config = dict(
    num_hidden_layers=8,
    hidden_size=256,
    num_attention_heads=4,
    num_key_value_heads=2,
    head_dim=64,
    intermediate_size=768,
    vocab_size=1535,
    hidden_act='relu',
    norm='rmsnorm',
    norm_place='pre',
    norm_eps=1e-05,
    positions='rope',
    rope_theta=10000.0,
    rope_fraction=1.0,
    qk_norm=True,
    attn_scale=0.125,
    bias='none',
    tie_word_embeddings=False,
    parallel_block=False,
    init='normal',
    init_std_qkv=0.0231,
    init_std_o=0.0,
    init_std_up=0.0231,
    init_std_down=0.0,
    optimizer='muon_variant',
    learning_rate=0.0103,
    lr_mult_o=1.5,
    beta1=0.9,
    lr_head=0.00654,
    max_grad_norm=0.5,
    warmup_steps=0,
    schedule='wsd',
    decay_fraction=0.836,
    decay_shape='linear',
    final_lr_fraction=0.1,
    batch_tokens=[32768, 65536, 131072],
    max_seq_len=512,
    doc_mask=True,
    train_tokens=379600000,
    max_steps=6118,
    dataset='wikipedia_en',
)
MLP neurons of a small language model. Each row is named by its layer, matrix (up: input weights; down: output weights) and neuron, and shows model dimensions 128-255. Each number is 500 + 40 x the weight over its row's rms, rounded and kept within 0 to 999. Numbers have three digits each.
A block is one neuron, or neurons of one layer that tend to fire together. Before each block is what it responds to, as a language model described it from the Wikipedia text at the highest values.

Sentence-ending periods
L3.up30:605520480463494529539501440447497520564484541475525396506535456515552534469540374501478558481532425381556458541544496621544493465482444488502498488535429458439468548510463500553495521510523480509513440496435457476445510462485543507427560458477470470482514457469487477459444496481466497507520527500456437439527532574520486501476455573513485497491456488494499538484533505485515516500543
L3.down30:541457554484451547494476526525507505547527515479467456502520469510543451453525417535532540481538479440523491545507519530548498426523511531495500533490463468489479504514487570517507504520511497505484503413505510511480488493525487488453684484515542499476498456527527504475526458487451483498476556556525469477548479660488511504492396547438506531448491455468514496468507477493455494509544
L3.up34:499483591453501458430506486559521525487508452458526474459582501516467564531485483523523509545474481459477469483456517427532581468495530500475507410492480610455545507514390501575435507474461479500440451505457414502438468539484516405522481459428459405482529507422496477487412513508501560435489481598509491433495456532528553557512493493505447444475496463524532501522475508499500487495545
L3.down34:477536476516464576545567483474485473493524529593532499567509532495578461464485507530489493511554529478501469561515449542531507476493514509536538576516475536513490569521567487494496429597521485496514514482498553524536538458466541481480507499595530541565441475563512480579501506504462491522478493444514487489521511528513529458564518478459521513486552542556497518469458522515470469443540
L3.up135:516521505549445508445531448485551552544445510504499380490451472505592504547503467526519464515517527466489526431515476438473474479518502493502490468526447485509551564522572524516471392515517513586395500561529533522555503518479488459509481428510473509446462551429530437490470549490491520501516461552496468524495465502491534448535492444455507489496492560565540440465562487502508504473441
L3.down135:474459554545545532425518510489485537497476479447520490519505491521444557460543480537536455534480504502482439525470490497517461560506568535492466549495495514505494526460464524469568517517537516512454562443497480452561441446478450401520537481458512496533485478490557473530431469448438512469466491503550443456623510543604500515449432505466502541450529482496515519469531532426538459501482
L3.up326:490496542499553491524504490555518533531487564535552368522524431452471506470459439495533477469485484455493546564498520461525490494403518462484483505617456487478515445552460553498481502547521422516385548489475548479490452425442484452434517507555474501481491540520510565455392554557486566533472506499456507496533515520507503463462517480551404484485489517520504500558495531550521486465522
L3.down326:426406512533483525472488484585504492462574557542493446553519545484515537501531461464523495513526481454518550496447437465500497502521486461479572495462484483470531498505478557445500466546572499474474483513445495542511462505482529466408618521501598460448510526529468535440467509480508550537507526569514449521501492540528524502485551497456462452497508500503536534492511518545486521521594

Clause boundaries and mid-word pieces
L4.up108:507551475488416518536527519478506485541496580538458467461528523535577539490483476540499362473497508440507484541556530541550504473491503504476531524515501515419517498508487538465506485503498541462459472459500476615475430568549479471527537533465500549469471494552508454541481404550507520503431523547430508502467502552438513500532449486533453506492516451452506539434543531512489556515461
L4.down108:502559487503515522514531508501448541504547505541527523525463412485520478460487476542462634527501471505546498559512414439497497487497466518485435488502452464436494481468455509559472497544498491435540445545453516420461508528499535481507621516509434460478493449448509490448450437501527469487547510509521562499562548488475491528498544494514536418529505465492498491561453477525482513545508

Time and subtitle colons
L4.up98:492462472460572471479477457496513516585585453442486527487477467490541487567443464473505466415614486474502461487524470605446545424454470456484540458501511485528496437420542466491511432495417478478498497560428483484495595407505448515481477536491495506538517493492510476488559526539456432537476506508535495542515516481529509524510389492457471471568554497523443528552539557550479427513486
L4.down98:457488558511482468539458514519487515500496511479415474515517544532567455436540571452466415570453477499413437466445420474499497510525513495516568522479441499486453532512399516452436502504516436449505573530527506525469531481507501498536553526494522504426505462511401507458439499490461481489492465518493507541495496542512475512486518515518556564499495491476539591496411493542550550536530

Time-colon separators
L2.up2:594484520491528583496476476473469482520537485529521502552464503490582529568524450442470529515513470439451492502477464444484523379539472522580490570507466564517513442506565516480521499550508545550482503532524522430480536447495550507509458496518495472460474447478435463494486405494481523506469494430486477526577460446546541486523498544491536558465512578518452516422459568535459488430552
L2.down2:470517510496436473530549468513476446420446564541475566489491480492531502518463465436538550519548442546545532497483451536526538499543481508531461480504512453530478546498450521541463553446517467480494524506443439576458466475562467460581519530457493554483479528450475580423490496544488453458490527544490518554460472467545416557523480556536523441519460542511535484510517466573519522555472
L2.up175:523477484502554470513462534502477463550496454418516533554481462521594477522515472551454516591530418523462555514498490444501447516515471456493499396479456499432508499507506500438536484432487508492448484462505550566527427444479552530522504488481511530534447510445469492541468497570508554542507458493477500495509532510507444524494539467508529476488477495498513549449482504578539529505575
L2.down175:480608481488483531596529467471486494503484591552451478417516520482509468471439459493502492455516495520543504545462560584456551484540516477559502570500608523548482522489458493483518525562551475403477491553477493497465547524510510446450524528466463532519525520527489509503530540500488422503500519480494503527494478464493539469460521506485485500515496452480417482473463501434472432494392
L2.up349:484550536460469507579538498562604484490475495448523525570500465528577456546483498519545589530505500510506517475425541501514456505484514465453550484522421534502494471393543520550468466416449549447472447450522522398446543581425440497542586478460537534479516479511503502518513535558551530469495570507495495472499486501507450506551482553504473517470433532517481498467506462532415524434529
L2.down349:500463548498450450512497460451458461553534479513500516495538466487498497525472516440494586478471471512485497496487472479487448466549435562542459524475603529495493431558439479526640442549520409491518510509514430543501513461495566524493478489465559490494450461575488528453517492457487482521503517520487515500435497435543515543478546541506551482538479505450468494512490517525443489517388
L2.up374:419452507484444487521516527476541531538441485482463430512493399469508478455470584514409402511541418496504548452500504515448478460473527491512520482511476507479535463467491525545498514533518457585449484458463527527452527469545486460509458485466494489524439516512409571459447468535418528505513579412497551526495450429565505593501543493507550439501454517460559509542524467512421479477445
L2.down374:552514479519495474570436504506484533438511492480572508528440568497503583500483419484530505532433545520566488529552428488516497513526491539507496471463512460507537499524502533471488496541498511460589486512576574500514491484507544513466525511434464491503503465496489503456499506585507451488576481500597535446522496553603445498499536547560440490534467519462493508468502485508486531579466

Clause and sentence boundaries
L2.up32:536480450522483481469589526509418488510553556520484496446505473496476479458564493477490454500483512430475547572503517489460475448506506457520529564482524460463530511517464483397560564504513577580444513514444553514487550486597442427476504600488530506483528515518462522506407493511497416425451524476490478556550467488512447506452515565467523449499513489439508532523493487522471494536542
L2.down32:518491536469471550578433494466452482497468424506581517525523475519528536528466544503486514495533505531538525522527572536551486566511425560519450497485527491566439513516518491583431498410520523445529415483478497488463406541482531529497539418491498490469463490537535503467564503482514535527511460527520556462426535503527572460615486523533548538571493472466474448455469521511516466507491
L2.up138:489478571468503468522495537468622463528482487515409469515515461478546436463542427474514473533572441403489536501528503487508496534500481543475526486475448511466590488496522510508572462536519494512501474487442529509485544542486511503457501546532442501518578531512526517457447476571488484492479550596464482438485475474532494443426551569503501478478557423480465474540472525459562524459521
L2.down138:489522469464524572493483459544510503503529558557465472566483488474441543498513443539495507483493539518528563476483470477493483448505547495463524516429512577494516499565448554495443443521548452466471572511450518516486455496531518468477543567503515528487424500528455475454510548529510541506440487505525503509532534525529509479450539471538469523485475487482485533453453581554572492447543
L2.up190:554437551399454498480549533529488480555569552437549460485581534447494524497517438492493482435513499573480561491528514447538488536479541566457486562498498531527527469481535533400520519489517541567440533523471485499512540489529496409442520482542470499490496478424454498477432495429539454554524493488513469432443506478515423520502424470498472414537502481498477436436472546491544429456462
L2.down190:475502467491539516558467524523569496512376455534521443523496480460517527479528450560478496561458508479464505465441480557523438506502488499515468491532458523449549496535485473522598546549527551469490451539510552545402499530496537539468560523503489461508436513499532516530467462548402589544380517507490504606513520442510505467387518551422475512467446459517455530478551548548500516485517
L2.up721:477521503403531480486554546562568458521487522513473434491526548439503516529486437529451493535494458448530569487540435585554444495486493501514577486579463503537552468470537515514571518533498509565508499464496533522468454474476508505494447534575450542547485516509536545501467481423535535463481540529494511493482467511474505518463504520454509464590547481530502440491455522567498585510478
L2.down721:521512480520525500544448524513494466489471585468431476484511509498533534503488494448540510510492426487529553547511587569380544593489508503489482568595497492489502526468506619504443550547526461506464573498418484515551515498420519528498520527563439517452458559524547545438487538457450551508409478487473507525501495469547442460493501488472427471554543462526462546538518455464500557462484